MLP neurons of a small language model. Each row is named by its layer, matrix (gate and up: input weights) and neuron, and shows model dimensions 16-111. Each number is 500 + 50 x the weight over its row's rms, rounded and kept within 0 to 999. Numbers have three digits each. A neuron's up and down rows have the sign that makes its largest values positive.
After each neuron's rows, "fires in" lists the words (lower case) most often at its 100 highest values on Wikipedia text that the model never trained on.

L7.gate617:483496494430491465515389380512531411505516499521392451403564446491499512563508496462545451560527507531464484538421544508472487490407449515544426555487438419473434422501503552479416492506470548526521403536365550476567460516391581435440434489569527579439501478529579576534502516433558494525
L7.up617:452396421556421530596481487516442486464455470585478482443448462565405504477521541444516522524479456495512469443499508446477422540487540448509517535529384441420467444546401424548541502511462390479438537565525531449516445444499532444515538485477466559486477530488486379450539506508516499509
fires in: "the", "its", "s"

L3.gate1221:437615508497485616477530479471446561475510485459501437511460547564478567516540436452581465524453458361486535379511493524514503535509525478520443446545508479547473466483478522430510472470521495579488575519521528598498444484512528548474488437598402447493568508572411476469563522525469525472
L3.up1221:490518432498540492557536535523458556466526513465521541535458495462538550525447478551523469509562425387466592446455477509543523383488500513570548585543584462530468440432430472533435478482509559480512536509491520565423503507549558481477534477500419382570479475505492542461508470595466563533
fires in: "by", "in", "between"

L3.gate278:547478491518519539439411611550473469501429515416481524534571485473451589431624521536574557566500584529513437400500565542558587461524404448449472475457581540422496528448603484559461490537438528516527487549476457542473548505517516494471489590588459361471485463507508553426519550590388551536
L3.up278:555561479474474603518497562551445441547433469508539475491586437467461457513507522487427431525537477498555500476454508543590572531490457504543383483568499535465422478461537580497471557426481459436469520543627533482550522534481462454535480506458540481515517512512489484440556496432537529531
fires in: "to", "with", "against", "between", "over", "on"

L3.gate399:537508499478507502463473567467512513481559468435456491517578538432573533380607476608510512593509472505391533519506544484536446460462538495459411546426538551582445523498446468433508421432421479429531488533482466528446499489484575536467477462519520593589530493433467472463567503501542497448
L3.up399:542476545543509512610542468589509494506520548415500528538579497451562485523540565594523431591522517463493496508518524504495565522459565484372499424496507614505519457490518520504537492517567603522512486568472461490451499513378446535426479515523444535421532448454607510520577496493538507518
fires in: "can", "did", "could", "should", "to", "would"

L3.gate15:454534495507462448523461496611494475553563423516549550450489518512485540540555506541516511576553570553509435519620516513467543512497505446554467532445428469482544438468452543495518540471487472544524448581414636454519364419572496519557474553560528548431417489469545589530490494519492491417
L3.up15:578544549456523540565441497585415531552498576522529579467522462468619504393537541534437525511439453480443483556406457526473513480487450447456440500523486501550484526564452492495429575484406540599565498509584523435410469439513575500459499520551458416533577405450404489525560516533561496485
fires in: "over", "one", "across"

L6.gate792:483604558434426474520505534459556473553558534551605418489494475519417531487438559448534517476475515440416507476461473500448519537501416505489454500507493597399513488475597554523536486470425536501528453493582491486424438532611613552502505493547554588581491466451488507427484423479486582517
L6.up792:503613527525478457453443591480514493490436448544543532463513538559556489486465441483495493515527462455443392457485497580416501487465450611407483570518522412597567470504457466505516557507543518582505479462511480535520497568505560571427512575517430513506467535477436507453574505487465545513
fires in: "made", "make", "led", "making", "had"

L3.gate828:541553481419516583466501479533525503473499553471388589490479559484544477478557475569532555513529523466475556491473393400520482506489511531429426352479461514487516469630486592522498553463494495456521497540538546510461517514505477529545436442518475465491497484494486446477557527516496547521
L3.up828:495496513450557516479532522539428468513454471430607532506451567467500472436490405523557436474507430452483515495494500497430606560438484435508431491390566513468477546492485419533372523483504569523428548443420550415510490503535537425579456492464504540481532489549490436479533474548499537526
fires in: "as", "after", "between", "to"

L7.gate1030:439498457540514441596491596535470454522509472485463511608483510519480569470498462566513560410511451421406428513471523474575443497510506552515513559580539537473450498551482570465450436523385521511479517497428521465581530490411504408443501481486509534521466481520470547411483525431499530449
L7.up1030:475438419492507526467536517488458573440519474444567472418524489551495604574559507482549479499487473561514435596536539549445510439534521456542463452459442446455498503515416497414497545595549460572458566545545540425571533540457564513471428507479518435380540442430482510504482475490679479506
fires in: "to", "i", "we", "t", "you"

L3.gate1150:557467460474597548581450571455456535477440448500469445485479536438497512430531527591516535484433532487470469558472594582489493518444519522525530522468456532473514509516592589522540477565505420557563501481539548552416506463505430533487550573525528498555573527468435401395521433523460487514
L3.up1150:487366532517497641412466504534496515471573530469487346555638496443580481474538492514505613494483529472454541469449542451564480517511452511555525528482427563551455515585570496452549440498546427491528446439527441520510553447547376442409434478541442507501465456576511382495478434486492424452
fires in: "as", "also", "with", "which"

L3.gate103:496462453431453548588502522513458500468436506492412539398527528571498528478491509433525480507460453442530549528426537555456461552580523500508412508471510461472446568543551549545593518570485462500466459496439497553570473423535433588460505514480502558495453516558485621462453403512489558560
L3.up103:432527630491449417471543595350519477527598521477554507429623594456524469463417476507420481508480409490477506489481484468570499476431539494578486499480531465445527462475566461523486554530628531483527454463563520529512515469431567517423531478458483540576554463552543442496519508515527471478
fires in: "on", "of"

L3.gate615:501442473544401536568475534504437444475482314497473371535462548459494458572456419455492467560495482453483495500491481466527522534459423580394507529503526525468460405489548451505484578578566480423512572602506458485621482543582438517558519355492540506405556509580448510443465530425465541467
L3.up615:353436544540507427427508631474583514481566627484519514480534455534450531556537585556581589478555533530445477454459491472443504457496478538536441535469515413504511517487412461467577485552536549510447507475514511353505459545443533515517470462494494481545342544528473559490507501538597469610
fires in: "of", "two"

L6.gate182:486595442496512399503468437362396502556480584445539529498443511484498464504492476508572539575553507486509549511464450520482593461416419472468500469483521540467474494580548499515470421510471493576459512474543533500516493550468501518448563569566512558480573458598515398436573508560456604470
L6.up182:567530502548405523534536505434503525524454541577539537520534518450500437484552509526527527589436539462657565494494482658501520504449524527508593467478503444525517422446453555573520454506531473448516447411517464538405461354441484527492507515534483481514651620378536543495509464474437536458
fires in: "by", "in", "from", "of"

L7.gate836:519426420442457508527517563527470535544460451491443468401477489469494430509556454465563502502478507473488434523467423557491536547573420552554538375520416523389509481496479532417351568526533553462543496461524560493397541500435502486538445468504427551491574540494531575489428554482517553427
L7.up836:475496490463495452509530452444481451525480492489544459417552626501556434451588493474526431517463478488495458475490414451546471533603499509556440468576524507554529460445445473562460505689533474563487419510473494529615531466485489452478440482502528431456563527511493505470528523538543489544
fires in: "in", "on"

L6.gate1041:514479436544533502468479501496456444502468528496502477560436494555457469411458450510518544500506512455556451531538353473471622548489561555468441533508467533516551571547580542468450555579454531552516514399422491431391518525488613551461362476574513494464520556556446597510499445459553453490
L6.up1041:512432516499564428524589498403535474492500534417525526458513592544439484485473458392547479504431508393513560459543513538438628540525537440523627576459506439616443493571456527487524458573460453472431513573502449560428485459501587461500505468471472545566425446390504566350521516526519551497
fires in: "it", "there", "to", "for"

L3.gate1208:483624493460456534477505390443393505480591451500559498555555479442523543552538552468531428483393665422441566449497465569521527573461456573528428480523550547552407558534534555485451523486545575551551456497617433493545542453484506517458518474472483566496562536468474385544529490540498519504
L3.up1208:439547494451494528528592473444481462498583499482495536484392553552407417500533565496493449450547581475526560507444468503513531526519571447545561362457477555486531567400528590489504471482506558518471418407483462480446481463550517379490492605479480441499469471430524497588530567486493452497
fires in: "from", "on", "by", "off", "back", "in"

L3.gate1003:406542567463480513497500562467513549544409464504402471454615502536560520426480478486537445486595474536546422536552518479571480533528459406444470597527494519579493449543502542526527530529453492545547518514531478487503503528505630482492530473550505604542521540502580556476513504473505610475
L3.up1003:485475593469482544419550428559489536524547444464504527451443519535486600479504471532499555452410506540510584439495547515434514455435575542419499433525468528455445583401508465485518538473488508521473576608459437604549507503548536564486522549533498434479485474420602544430501520521418439472
fires in: "would", "can", "to", "should", "will", "t"

L3.gate483:527452510413508585576471537534454468490515487558447476354488444543595462478469426473517499480506427422562431506582559541519539419403458472573469476447497418485532492497503512465552497485449538503514656491538583498469442471469524487486496528594559441535572501604549471444541546433513520525
L3.up483:440575419466533516426515478398503471462516481421511543441462518441500481358505510456496457531543477574454528580577464524531508529497438423508487478450511476433513517521543493414522529515458453529478482465500559474514550535610429424423453400491499398521555516513472432555456493417513442534
fires in: "in", "of", "summer"

L6.gate617:615459532562477546545519534514421439485466386509559444465530508503480530435592603514564486518466474498554475553487505361520546478390511497420537528475408502440495516488391529464443590664434527543467415468390490480610471542558459466509510459568487532479511473534520509513530378415463487534
L6.up617:542481489475521548459529505504473504496522523545504518447558518409468571414548526556435433450512509530581554437462588464530566445508517501618574456578500521549589480472446479571380454527440452517516525448461517508488531501505541488558597495470523520474616518517501535435547471512534477648
fires in: "is", "s", "was", "at"

L3.gate1231:540488427531545429539484483436552539444395451538479566533562525576427557469488521566522506483621533441482536489470376550512497614472487528527542486653428484456510463517534570518512443460442558519483471473519538465554516542527466479514500494471530534426503462432470553498577440478522486529
L3.up1231:457526539487493444506570568515478669444517551474506515437522558474430492476505550434560455497454534424497502417486420523505525507397476500539481459482410556458454526533488540511486504440425532600507542636472477470552486467507508379551456443521553487417476553426472465514509618485576486485
fires in: "to"

L6.gate1036:486510488439487407465513472470455542473480540465500476484439528558463504467516498450485478562400524483490551521556509457554574574483400494588551493539542464507524522503485598408558533561480467516492518471551525529483470563493480582413521562488512517489570475494566611486578507502467478440
L6.up1036:599545531435518612545581501473427532507530578478459574499554453437532574441565527465494501562482498392417543497429524538560510569456450541496517527519461477520482483589472501410523550555451517551546465495502546578520413552497541441584435561545510574407514591492486575483524477471436519478
fires in: "to", "in", "of", "from", "by", "among"

L3.gate955:517568404573464520584472590520554574474483446447595473598498535574517494543578504464575460475533432512443564471547475449557498458521560489494604503532531480454433418462472420517534524462483567547529489506530426531489554536469461536521519483487553469430548502508528483559471437522414387472
L3.up955:527456492498445411584483457443490475443401589610483464487464437503473515609415492465416523556478479493491541547460451487599505406493492472532504549538477485393654438518533443479426500514464425503486473532533549438468598570529555529496409497600460416482487507494564512472567515497537531515
fires in: "he", "an", "in", "year", "airdrieonians"

L3.gate844:589514475530517489467486476512492431476458505490579504471508478526551484480496515469475499546540582463521440437404425428421447463491445513519465515583609429508492441475571453447463584515445551459543478485425522480414524567390443498457496495492482448410385490490437486527485493580560577535
L3.up844:435499477593430571629504494459431468482446561550481572485538542561591507533490435555448526582547526577431517532484546460479498471536507484565536555506533541471427502526464596502532465463462512564512551511546489474458428592505427561477524453396443504487530466473500485467506470507480525510
fires in: "as", "from", "served", "called", "the", "between"

L6.gate659:522547465458582568532504509463575507467415467497529467526540541595537379477451480596563572471435446521475464412507450459481560497554402555517565526564594526474485482519540478497501492576436556469459511460539540440608438452603481486433520407451489551512585568470554544524553530500601564464
L6.up659:467522568567492458498550496556562463578527558578499554562462446531417467500573482576441541596483539565553488420406503401467431489490452497549565566427532473548522573457433493473523535445467476559480427436443550493508497541473671541411432561425508526502456456517460566448433485486506497419
fires in: "is", "of", "since", "before", "was", "make"

L3.gate762:442447534463506502444426512498547441506519569521639573415534479436585571513476406623531473534459470447486501417569552524500459577534411489432470503491492535428448527461523466480527557531528517454550463454506481488502485463416414477516492569561432512444468499482551544501483568490582506529
L3.up762:486549478417525564518502489592541462524369435551439494572561490520453450445554559497459548591549471542479523486449513537541444605565519530502534469496493421331404603505429530458573415593539491446575499496497491473520542505489522503473476413459468471390537538524572374418516546553562425584
fires in: "to", "against", "over", "fire", "match", "loss"

L3.gate545:516556547578458512566564580557435524518492515578522383454433563575559458533380539536517486513543453508523488493468458480521458569480510501526508501410499438561477534463519421557520425486554535459455492596599553594508477534532536545484488531525543504460538491465573455523487429514537612488
L3.up545:556513402470515520560556562385515479551464579419538561485491493504499595507425482529572509537493530467431524516547462542497563503554507520533541494520469540546431427559409464600465579456563433514452554464509528410513554534442487468491485515592504505473568451524460513455585486466485559484
fires in: "as", "by", "before", "when", "until"

L3.gate1053:479492507491519452570446561532447444481493537488460429522568604510435438508502581534556522415465494541520412510482440546442472559490439569458467560540504528420534556501489503468443586504545509569498581454535419420528484542449538547539536498549501572487527526539523509465488519586538584547
L3.up1053:538547545460420567576545482475515478489561452500637510572478607472546460492488549482499546571488449518508487539489499505493496503487464482492508541517484481516470517466450479462553369476531405477529385489481532579599414465511464542453466503519435485481455506384463582492560513554505465491
fires in: "along", "due", "on", "down", "led"

L3.gate587:481510489441484418484433476437540540498454475522494469567564515472470528476470503509477544492508520571530473489484559561385469457508501504474449506515517451473460499426532459526542500479596577487544524513524525468509401533481460507514432472489526502443481492551542564553414410525470453516
L3.up587:468480466535471490538529538436473537456548491545502458462463545426475396553403528464454523413447452525512532470507387445606471526513391434435532526419414488460513462447514499559506527553432538540438461547578444544566478530538384495499571564418503497553493540511519533459552468544535441534
fires in: "of", "january"